Weights of a small GPT-style language model, trained from scratch on English Wikipedia: 15 layers, a variant of Adam for these matrices.
MLP neurons of a small language model. Each row is named by its layer, matrix (gate and up: input weights) and neuron, and shows model dimensions 608-735. Each number is 128 + 24 x the weight over its row's rms, rounded and kept within 0 to 255. Numbers have three digits each. A neuron's up and down rows have the sign that makes its largest values positive.
A block is one neuron, or neurons of one layer that tend to fire together. After each block is what it responds to, as a language model described it from the Wikipedia text at the highest values.

L3.gate184:123074153153084074094156130098157120122125105108116170154140133129094095119163131118104105133114121173145134102156128142133082138128133155090119113115122113098109104115103200129126107115121081109148144129113134156143130103111093201133133142152122184102113144121149182124121157107076092134138122115130125110129135092157121132145105146151119128152125056144126121112136125131111112160142
L3.up184:101099159147111081126143154118117104114133116097123161133135166145108126117158139123094137124105105173172132132133168124150122122126140147125120116132153118125103105144103172151094113133078118124144116108121139139132118119126089138141104118098131158143124151159150151125133142143081080138143117092105096116140108128133148108146095158133128101134133056105093131097180103102120116140139
L3.gate1518:157152144142127122141086115118148143123123087127112115153183122110135161124168096136088165179097122086151128108103073162142099123118196144098098119094110094121138114122153159128137113150137096124132118083138133098123139143127133176168129128112126143167139115133170113094134177157122118119155101120099159085115134126152151110122112164138092142150143113083141156115178136159123116104128
L3.up1518:152149107122120090113128121082161145129139094155109126148167187163159116095141151110165139142148123141144163122106111151093129133144184128106158142099125093111146088146153132130134104110110081135143200074160163138150155173112097108156090132127124107099123148181159154074119171118139142094144111127102113109125115177109077116146124136128144100126127112093122145137128142111151128135146
Concrete substance nouns

L6.gate114:137162124099102120134121144132100122107144100168134072121115092141128131151127126119153104172097147163133162124116127146111127114131140135141123161154131139153139102149104147110094179137146115113111083102146143163125149168153115100132122124123159139109122144132120103162078130108140136128126111147132145196122125127140155091139098106127134113167086132081126139131089083118103155114138
L6.up114:111096142105093116120110126146155185125132115105115130106115138134113087136150143129137101132124153136136145095111105153112155117137140160137084090096117101140101122148131146138126122141146087155140114096107131123103144141152111136171146115137141139077122179100118131125136126117134126139164151115118105163095160147139101119154120106120127153173112148129155095111110083073142097097097
L6.gate282:125152143100155161132116100141136147119106114154130099115116121151102076156153096129125163123141159146126138124130151121139097112116072119114171124131125169078110115142130079170116128150121089117082095084149160107106106115106131119095149119177149127144108162070111141112166124133100099114154086130132098149121125133122125143138120167090159158121145140110120144092127157121168079132100
L6.up282:140140091112146138170157082136128109108099114150137114108097141123142124136182181167100148096138163113127086134163153113144125142106091115107159123112118144156135090150147178123150134176122166124102126155126117097133150128138160156183130123099115131129113193159138109149141146120136119147122107118144139154158150147117110136135105093146105098110112147130137127108094105119098125108096
L6.gate634:104148148088132114120148134126136162088118137159132126154090110111093091091165106153131140134091107147141127157118162102128139135134119110158114113089131169136136126142078138170132150137125182194164103105086111136111105122132127116171163137124146147151129149103139117123132208144098137115155135126158127146093125112097114126126148145118127168151078172125126151114139167139144137122116
L6.up634:118154111119130135086123138114122130107099137142113137120111126119118118115151123142129084143106113156158131113115127107129093140145098128137061117069137136129142138073127123145162117172136121170149117103147154140114123155131125162169161140115144129146127139113111098133149138171122125102150126127156123117112134118121082093138162124122105133160104151105120156113097185111128102142141
L6.gate639:118115097138130093123158104135148113118134097090149117118139160132102125098111146124125104116108112150099097099110199140118116147145116144152074148086134146099124152148124128156122105118120102169098118126105097172130143110112130111161149141157137131137115190141179121163155100128087118131139094112149082093080160121145166125168127132162169132115130135096125169128136135143112140099153
L6.up639:158099101104127168065166084118118107100103111149146111129155122139119131130127140126097092188078145142109094119118156139110140133136067137147137096148161132136107127100107130170080081119112142112135105100141121130131136130117122116118137124148148169141134156145163124129121125118102163117119071135132111089131199074123119124155098122132126146153139135157127132114120112145105137109147
Compass-direction place words

L6.gate1117:106180142114117123066125101111148111107137096138105144127117127137146159097136105123145106115089160139132115125110195163146118103161162164144140148116097075152124125095118127181157133159117133140127140145135100133099132116157129138132138132135173074132165105135158136159141162190130140154131171120108100154161137147086115168143141131106094116157128086128123119109120120114124135079094
L6.up1117:136159123114126127089095133133153130094107111136118109165126099173130157108157132146173159118076118169170158109156136137105144125127155150142126114090093117123179129109114122133144140175121153140144086107153099108109153085137156161127083109094149115134161104176127172156138158132109147105119147137090117160138138148101128148153089126089153161092139119148139116111122163126110127088070
L6.gate1297:135176121125146133094133097129107139133100144142138128080128090144118157107141119136158090135146191142156147088150154137100115129142120138109116112122123082144124135122077125120169133124118133127157119130120123110114112080155143121108093110137134099146159149114115142147145108169159094106160186120143082129140131136128143193114129113116168094166136152142128095112140159096120094106103
L6.up1297:201149103155133131099121115117131113122151128117099129112096111176110133088104120103140118137130187129129156110141130148079111111131131142116164122170116126144158136118086132107146194134110127123134120126156118110108123112153102090105111108132152104128148146153132119114151083152129100173128154132136091133170095132121158150108137120151114137182140151163178115110111144112108105138121
L6.gate1367:144170127137130146128120111133153146126098094173140125136095121122106132121129125129134101158104152097134135147124127126109129135147159159117145081138149151084156136153134130131171110149109144156105103140129123147100166124113158136129128141136131137145119117117116088155150110172146109131151178166106094155133142127121149147143132084158144129158126124090115149153109156135140135117115
L6.up1367:162136118121143099131120080135122126115120182162115134116096149126105165084119108157135162173119169152097124123133087135117144098192138139130122137105118121091117156147139128159136105131126141130117111130152154102084101120132109122130167125140131121132102104141138133130116156144189131129116136135106124147131134110116131150163136119134156115140167140144145129161119122174160130116072
L6.gate1757:105124121143099081099131102119169113127181158137145150103108100152106128113144115137143157126129128113116162136127129174150148131131125123162118171173109141156104151122119140102131161108180155187143137090133136151122111138180096135120126122133159119113134146122149112142159129130158116134123110113138119107138107115182105126174157136117114148106134115124163123140109132192161138129119
L6.up1757:121139112132171145099150130123099133119129106127143169157149090089144120140094114096143141135102159133110116132133112080127131130135092144096119116134164097186103133112102118144154146094121141143104141159120129112094166101132084153067101144128131128119116070093145132133114103136146122110111145143110128166135105122130139123141153086140106100153156106151152127135123141109124158114093
Building and making verbs

L6.gate339:154120145140136130119142130079161152150115114159118078107167101125114119093121118145127098112097144078131154117122215142153122086105149150121142098112133142103098117141118167120124144110116143146125122084136145127126160178099142132121102112137164108171180120128140111115160119165156112110151138100118169111116131129084143178130126135168173132106129111146129179105153123151132147123124
L6.up339:095120142135074101127104148136116147135157196132143142126155106128147135119113165122110108151138101126120108135172152125130132128125094173125130117118145108142155142154149144130115143143072125119144124141166095137137130105125121108127114163142142085121150169150147136154144131075139144171110131127129115083137152163092144109092077157106132107120135156086095111107106126129088094146112
L6.gate1416:116131149105083113150118102151124135088151116124158101108153136165131143118120148126090180179111157182137086099165173137122160160144122137126094169151103120139106123149131170163115128120108150109133118098152175148108087095117084081136144142138192139120100179137149112092107156141111158179149127124117093185136142088114098087141069131090127145151102134124071122148119125152145121113167
L6.up1416:083145116133138084154114123163145134111117060141124108111151118189125126127138149142098164116088149139178075116196137111096122112135087133084104137149142106131107101134093107135113084096112130179105173086154122170134090075111118091108119124110157125136125119107133171135143136152153085123107102125102137193097187100157119084129075130108123160164148133120102149135119151138157127131125
L6.gate1535:152126151143110146167135149092181094118114141132140153110145115102126126152176151104146142127126139119142141138135167135131124100119107151136128163122145069129126121129118131144073109118138161149119124156129151162111151110132113112124125111140156148126113151152153105098158157126147155135139120130134169135131138117142099142117135103138141086170109169119166140147110123129114117131156
L6.up1535:146134100185146107177083118141106116147120131145168142112147119143108142143172147129148149127149133123162089142152120134137137113118114147120159120125133096156142136114155118112076098113112159104100139144130163128087119071153104096114097084120142146163138115170115097132108163136121128124137173151066123133171122122180113149110112115148167117151116119136119138127109110120088135169141
L6.gate1972:124137185171103122139125170150162109126124150154085123095123115131101106106144133128137115125112147128142121109119174145120113078107098194124095098109136091130088115134126126134147159108127129139128110119145107158116102081128117142138089142115131119112139172158133076115129124144104106132137133152104095101137124131119118112138102133051147098154136091145137114112157148132116107158144
L6.up1972:124147134127113107125152141160163129165081134175122135139124129145110163141143151129113147133119101175149152136115083119119108137122164127143139119111178164132112134118153143106093115119102114142141124099121148131103105118126156150141138114134120127110133152158167134137080141147134125132079126163089136098143087126141172083155100088129100137138154126131126145121152115132124113133119
Water and word-starting fragments

L5.gate549:132147156109094153090135106144149115152112140073161190117154119141148139165122169113150111143127110156104117123104148116122115129152124179124073082116129117113182132165111157124131130137125081154096083141138137158133123082116122182135121133163110110119129113123146102157162084109156156128129103114167117132129139149104101134175175144133183141168136124132146109137085094108173131139080
L5.up549:147195103105097117085175094147152104184144120080144181105108147164083127101118147157131140101182149145171157168100118104101115151141124142110120137096159132168144125137111100096116148150122091099156141127087115160112146080121109136135123139112130141122125170113096137165080122119127166120150116122117124133146100123152115152168155088131126119147158106101133115121118060140119157147124
L5.gate1154:116158113078120115120150087066121127137131118120142119126110119122071128091163129128141141159078115112151142158172141181131125099160179121147111164117146129103114132153101127186067140124140120127106125096097116146132139123143137132114112108101165134144150135148162123136107123097119165131125142115129144151105155109126135121118163081114169104102085129127181172078120114141115135152092
L5.up1154:109146151097133144108105130058128132130118099124120103109131099145112138112150093137130133138101139120185112133138152146161128086134128169138116153137108118113118123146094136143125079137125084157134099143154145153168150158143132132173151080114124129162140119113129097141139138121160150179115157105111163141132159105108155102103116082133150133120145148121134156103102143118157117189108
L5.gate1599:130093127119094128103140139137166135156136099142114096095150111156108108094162131127143101169074130137177120165138151103108161108123138143122153134152096096150090114124095124096110149127192120132143154114168136137164117128100141155140159134164126149135111135123129049155100102170103129108138149093137130131106096111162120123112095149189112129149104078130109090090144090153116132121124
L5.up1599:127110123168126117095132150129080131183133094139161103111139122166133181109172131156123125147140120147162147133169150112105132121110139138143112126148117125152103102179086165097124098093113176149160165112139137135143134131076138170127138137107112128136103167135091144126138144149106094139136142087076114103089116108120145132127100182130127153147082127120135156119122090113127124113141
L5.gate1628:114115131123100070146130141130095118162129126088134121117138118144146120103171148144142095141103120129167093116140131089102110121062123161081134119132125150158094091157117113092116115084150109167153129122153138089132183110082121163125121140129111128130133130135129139144104169127118104087142131103123137133136110159149146155113124136134125097176143069078138153102131121099140095162130
L5.up1628:113106122124111078118144129120118102149158129101119162133149144148154108094161160159141076102127140117162112122119161119091133084124152153062121138115098115184084094153154144073120161109144115155132145121153118131130131143074090152141116127124127086133122108137142079112131122143081123093121119112147144082127082167132141174114161149131140130162111103086116142092121112103145104178130
L5.gate1778:145121081125109137119189124069144112119130081139105092123190179184127139102106114097126134155084122121161133042125161100121116141131103166087092148134139102151087101149104190145108127131108118117130115094165129132097119126132115108124164123115130102101124141171146138130133142120117161147118082137112140108121119147140118122145115138103163115150124116127103149106132131124133119138110
L5.up1778:146114111137118139145153122130066126145109109158066133145147117130147106083139161141172124076121145098212121154143125132111115136157134140092097082164141132144087138161095149083121126139109123145155130111143150158109135161092135086090098152142134154059125131145130153113147147122112126097144113152143104117089112171133139146131115133141124145105138111138102146116137159128189145179176
L5.gate1795:111153114103120093141147181128132147117159127156117119171157135146142097153116143140140139164092136117173139095135129138109157133083166117138132099124153108107107134138153129147147117123117123147144132150169173140153129149137137137140119118097125157145122134165170150093061132174087111096155139120128126106070163106126130079128160130130127153183144164147075177107097125080138124154100
L5.up1795:143157117134084122135116195123159132121180162186132138137140152162098126144123140096118137107105168111175101112139134126147113105142160193111116127144147158113057118145110092120140091115143126126151125088125114123134142168115119056158138147146129116102112153110123147107120117148122100146144128115095095119116140110103114125155098112126124124117139139121133130177151137164145112117169
L5.gate1815:112141124102109116134158123121109112122126119142142128092116077119166156181109121110193150120135148124149096184115124128126168108158121121094134154121162160153109121118094144105111080091114091161123126084149101115151117114116159109124096146145158160158137107112088119144116162104110133124144131136170091143093133133140100157140130159147125134123153135127140097141088158120134165130096
L5.up1815:122101153097147179141179141174154143106121107159111113132136100148131133122156120126140098117101118173159121159134118135113124128142113091107118088122129139097094132148086116153178123119133147144122119160119162126122115053106117100127135115137137134153084109088096134139148137127143128139152112119170136122122092181191165146153114158120122106135085112128110167136090137109145150139129
L5.gate1965:118157109132109110139112126137137094131113152064172127123087115110103144070098179159137096153134136158138117131138109157134095126113134098149158118110165144132118133118144129083109125121115114104142096147122077108144187099160097146112118131159107082131134127111084126098159111093067113149092113146154131151132154089160111140139115139133124114152149170091126090119088169139165157158116
L5.up1965:106150149151136152147127075124120095107117107134129112106134139129145111128149127141098133150129138078167136127184136131133120132106155130133142097126147105153122122137069122102111123131138134096173085123165137096115108087171100111118097106104126114135148149126091138149160078125081149114090175169110093111160120119137141131132100148094099128163130174097132107098130126143111152154116
Natural element nouns

L5.gate441:137066114094140153086124098123109128151138133126128109149148112124138141136089145126109141175174102107133146104128097141119106108111132161150114153089137139118099086127151172152145167171154146138084159120156102129133134115096118103155139162107139086173117090142149143088169095128192123106086136116133123101147118165137090120118133140155141123117138109118085126126160137107120115093113
L5.up441:163130132165150128131145139163145094105138125146132133110122160174048103101136094106144139131139103131095169115134135138128092143109141141088079082128124114123108111120136126094143133145097120135157151115136121144112125122141150090174090134116118125140135143169144136095086126168112092077121108105164142132110108164152149133076130104141138103122161128141155114091152149141134121137061
L5.gate457:191097164129142064164131123093152102111106141116150145111129145154157178105141182093108128160118145112123128121158148132110110141092119124117127136184165160112140128150113135152097124106160095100109131069123129165143162087121167150133135137137134150128149149151125129143080129129109116128122153123152111096125137167076171136093157125126094149086128135169138112114139135149141125149147
L5.up457:138096129097134106138128113168148139117155124123138129111112149083119114087105139103136112120173126132146116078119097178128122116124103145128099137137114122154133170086130109115124136119123101122140133141166129099067161122089115114131121105125126138157174096137127136085164142155091165106104144151072146115157119119181057098165146138108107116158140088130129080116115149109123135127109
L5.gate779:168103118095103151163141120124115134156138186171146132146125150126201131202117097104169162122149145125111132072148132146113134115149127131068117153103124162121130099129134125103077154113156153110139152121147196119111170118101101110131141143096118133116094106132146110098134146134139111101113109099133121105137140124092122112167158138122123155131145096143124071178146159133169127139108
L5.up779:084107137162135116078142159159098126107104127122145109159087113125142096134108135114147152076112152125105141125126135123093123133105149183181098125123111118132116110111128113074119110104133114124137133122117106145117160174143114131158139176128110136138174118120081147123116116117110118128158121140158110102109084064152113112105141137122125134097153128143120159096190097170109117107128
L5.gate809:185149091081130080160109115147125159132120139167133115143126089111150111171093113130120124104166122136109111121100142077145125088102122143119128133082089152135160126127106121130118142121155119104139134098098142142144119167081145148142174101107140128152116142152117132158115110154138126148140106132113111082107106109117137083151068125096120104112124127094183173132128106113149135121122
L5.up809:132127107134164123149123112152123124154172088116171141146121125059147098150157100159110139175105129160128163172153128144107085122132119126140111136130126094133111114144157074164104154122115133137154127087125139109144181118117130141132112111136141145170143118153140081108135124147112171131114128177091126085103092122151105091081106153131108109145158111124128124137115171110115125153137
L5.gate1385:138144117137131107151098110161130122098146127145120110113175123124115136138137136108121109092117172127128129128130090175069087104108095113128132126170129117118127162157127125089112090155145113184121130161138120193178116125095150163100154122124117098174076154100111158121174175087133104094156094144082111101102147112133135106151151159093155120125124118113130156086098087116132163117141
L5.up1385:138141113128112146137104098105139120128140163120146130130138118156164144141096138142117093168135140137147077103142150135134120109145104116080160143156119135096142106135127125151101130127152109151122122100119158165133077167083153103108135185138156147152160144165091166110104152146151122123136112160120115142136144152121132129131115132112144175108084162064100145124103082130163148179110
L5.gate1402:177085141136090130118103113161138155136177112086171093143115108095137128132133100133144126087118130159132123159125120125120124152109161103121167104122116095109156149134046100118103115104134161118125130123071146090143148127116122112138143140106129188146125128137102172119139153120099154151165105112158136131083134155110165164130134145109143070098166118128157112109125153129107109134103
L5.up1402:150139118074131124129156117096131112131101113140168167154170108069113171151133125120109159142129162111098134111137125132127139094112127105119123158123147137118107098142132171135068143088134149164112088130132138110106153102140142115112114140110138113141152127121115128124163116129134126163164128102115114146145142116136073100113131159131102080145114138102090123144070155120119122118123
L5.gate1411:122135123096104138156130095110150133111084120170123138122155117131114098145094104133129114134135151165123124112188168136107108113120115090106153142101144128109137110163080128120089138108151137176094110102144170118150086118104144120147171160154140160149113123127108134092146184130132122075169098114100134162115158097082114107133140122077158152102125194120156148090126118137149113138128
L5.up1411:142142104120151091132154128128108159127111155106125112111122070120116122133113135154122112151109130172133109118145154129143090098116129112112109147117125125108114103126083142107108141102156146172099131098131136130128095154138123147147148162100138152156112145115106140105172180180122111057155132135113089139101126126116112123134162095102144134138122151130169155085106149108118134135153
L5.gate1631:115103055154129127120153121086124139063102140124165122167171139111119095107095167113116108120122135137149084154146186145162118092108124144141112100116146127099114121138113120134154185148179188192098157121162171121143110110115131128142101125124146147171125135173120110125119129133105120130187105098127107137122132119135121128162124134109112097090056146057117126105153172151132122125095
L5.up1631:161123169106136147137109132129126148117108153099190116138142116138160171118123162123116122118157128126097117133133175161084136089108143159132170092140119128145163091138056062085113126121162140159146161147161126123152121159080156131165124169126147167176137104121091161149140135154102120136174105127143135156126097099082101158085158125098096149109079166110125122116117119111141109111136
Place-name word parts

L5.gate39:076170139128135101121172110139126119131086126119106149146111115127113133127119121110167109111141141132110138147129123136101097148141127118108163169168134126090163126117127137122136095094135109139113149136161116143107165082091118168134072139144146132133105107161081118124133094129146121112126147152117105125125145105108141160140111127116131115175158152139158105120112130150135123156071
L5.up39:118141147149157149117142076096117121110145171127107134106158149126129130111147109154163128171160143136104183088127159126110157098134070135097153142110142107141177126079155161128130150185140140107150147138149146119114162170117088165128144118119145088113134126142105114119082093163102157127132143132133119098127136124143105119177126080097104130149129160107079134135115130160169159167100
L5.gate107:151114131133092143120112145087124120123170128126126128137119107161174133122172168140144146177083153124127177119110105136109116147134145109136135167136119074142089125116102181142119159151117099160137115109127137144114141144134123085078108085142137126144143142144134171104132144168134129134121148194149132117119145149139153126124145096156112070139146103145144110170160105150089085132114
L5.up107:094165096113122125149136184125099131155119143158122091108136112145091106146083136139170120093105119124120111126111105100136091145180140122105115150159110140111119148101079149121149118151158130163140119134144159120154162126158136129143070166137153132129094125106102129187175137129145155126131103125149155141143130140128114134150164060140146126147168180126128102112154120117132099116102
L5.gate165:150139134136143104100155127122113162126125160178067165099099144125153119131097130122171116142123144156116130136101104109090107113119105153157096113151086118152166122107151165083138102142095126155153159123123141136114163147129123170130142108149142115133156083118073087103140116178150134123113143100126102147105130112114098177122131105118086114152146117158119098132128165141136133134096
L5.up165:084111114145195127109179158156111147153113095134101115090126122092142119103139159139146109114140163099140144136137069126114125164152158154165100125101116100106151080137120128081152116129092176118144152096158078142097166126124142143092132128121151116182129121150113108125139103121114107138092184102113103107095104154157144193105114119162117118111097126111121102127149112135126150121116
L5.gate442:135159121136114121108113129129127117109070123125119121117155098153118152081147090118121113178124162154109110166141158123098119150114135143154120118138181150127145114135160131120146091134147101145118152113148130131128142109119119152119117122101150122162133175128117147152171082123122088145111121106122141106049137084098139125132154106178165136114155144107116144094140142149114158152110
L5.up442:144111191168108080151135160100137117116106118073104141121173139079085134111139136121147110099115110155127109143138162144111076108117168129082109120160127165105155106149151135117150123093142109185143151108080149156172120141126132168140174126134152158149118146139104126127103122090136132114102134109100090143100111118115134131131092150151083139125122101119169124119114116132144147173113
L5.gate1010:114103137160173112128157073094095088132145144148115106120108115082087164096106158123131109134128114081157134128136119088118155121160080144164151083155123130114119109126142131118178112144161138152133162121124140135105119155102141106132132136216157132141102119101093122134105131151104113117142136163160152119110113141115138133109127135132119119143169111114152135105133122183094089143108
L5.up1010:145136089091094099125137174120134128142081124104151105126147125092166139109161137118151162155094130175107191070141107087126115165108112124116139115105134136151141140122107144125163120114131096141121142134117137102071135110135122124136137156106153090134145171123141112144159104101141116116141104097071152130132165146080151128109132141135162105127120118075107112133143150095135136107097
L5.gate1081:127113118117072112103143103093113117132146087153133151114152092153088122118108137168184103159070091163158143122157136107106115123107118163101127127151157120139111135173107152118143114126137110129129095109100177166161100100120120136142127188133133100129121104177122139139137102129125139135134126108120119122092149128091120170113103122105107168127137135138155112106123157139099141167112
L5.up1081:127134102123108090088090115132126152169121132137109144120084136112123133147115171148091143099146143197124162107143155097124097130154180142119106172108133097140088111165149136090140146118151130156128100098138126122103132122124123119157107149142154085134117126189107145141136145116087089129155125118144123088125123136127121181132179091160117137122156129148133112215167155131118114140140
L5.gate1143:124117145106122115134102134150157101128122130135186177124179122132129137119101111115172121109136105161101157105147157158110133131167143154116148102140085058104178110159159107140148129094132141159123171105130113162117130102136117127198114158137127130127099129103106135152155127115126102122131091153137105098108151105093148108133144158140088134156093111142115104133100101107171142150116
L5.up1143:129118133098133168160137123171140076161101124159159133145156113170160150101111103130137114134130095106077157134122128157130157111169141158094139149165102141134157118153137120105132115145125131145123156116126140131136115125131106140143092123127131141132123075128114151126118125119150142108118125116155127124104130148114151110112139124121083104109150131100146134103134108118181113173086
L5.gate1457:121157100133126108176109102126191138153164138122162114144198105123131146091142075098131114112163106089134105106145142090117132135118112168126143137130123133127138127142141083126166132117136130128135106138130108128131152111114141111129156116091135096137075157095134115170133121170172116098165092117158122116104141105150103172131119115129111133131142165112078138115179125118107105093113
L5.up1457:104108107131154161115131130160117073135112147182130137152157148122127102099124122106108101166125095198131111139143065125103106102110132109136133145158159194111107143110141115152163098095128143143127142146146127114157126175119130175185107122131121136145121127112093152171104139113144123115127096131148117147185158162178167123144128123149126127168124177136134100127098166154129100178127
Word-opening stem pieces

L3.gate488:128135113105167132132119117167139083125123123154128161105143116130121134137113128095137140137147114151116156146101135126082127141167161149136149111139102132120158102171142141114151118116136095154110165116099167138107128131092130138144147110145150107113162178146081177169119137133126108123108120139129141118148105135111147077130162121114130115146142121166112127143119167086130167140099
L3.up488:122132110107160133122123112162153102125118124148118167099140129116127130129121115094145131143142110148115153118114131131090127150154160144138121118139094143120182122174119142108125115120161103153110178113104166104098120154092118131151148113150139102110161161142094173173125157126126113135119123162128148108149138134127143094137159117124143123161135116153114132121130184081143166129092
L3.gate1476:092121164117122106137109134179169127101163127110135198103132138135120156078109107104133087221150131142130129080142138121111127161107181147129136106117104158133117173139092115135122129166116181130128131162178122098145115155133124132191165138113121157065188129145089111163104124114148122099157114138097107104155132090085137136133110100096124146124078114130102110101154157072142156151153
L3.up1476:095094109127157121114100096140138126133100115145150136145123100107132083113127140124139111108128104178169142150087108120105130130113141135134117111124085142154143178148110113128151053172121130107147087125138134129106131132116109167151155144131117156125115131146100125172138165164138119106155128150100103118093152150102175110143166129117103127109121132142081142103146164130108147140122
Word-initial fragments

L3.gate715:141126119149072139147139147147131155074110130178146124143150119116163126139147129109144114142124119084120112129137155158116112135137147143138121191130156148138141150138110114103106149160162151128139131159149114132111158166142126106099105161122135153171097108154125123105147141136146127103128121119146114058130137106114119104133098076118115148131145151109072127184167115118132099169108
L3.up715:159112108120106126168123146134117144131145118197182148169139097109164089169102184093113125059143096048099105125163180156070126109133113117092117150128175137120148154092126111110121089128179157146127141097162103167113144158138122102127148130099157177118107135187122131142181179192166169097127136112117129102123131124103134115156131141107105107164157144142063139149152116128122110131137
L3.gate1951:142152140146108149151152153103097140053112116161146111117143136117141122137139187107141109151129102094104096138136163132105126106115122135145156161123132137130151134124102092118118126156127135162115169124134107135113154134120123131106143138126126144135102143153153116092155150128138142126153121122109108102094118119091146134138138111095100121120148149127075178182159144139092146159159
L3.up1951:099112136135104110165127143162127146120123135166153139185119087111167116146122193061142175051125098106140131152155168124091134092120109092106119130139119161149144166142088103122108129151153136148101112117098141150113153134127132146133163139132181143116103144166122123140113144125107131119119136108114109078097115123113143145126137128121100133142142138147114175130148155137112098141116
Country and place names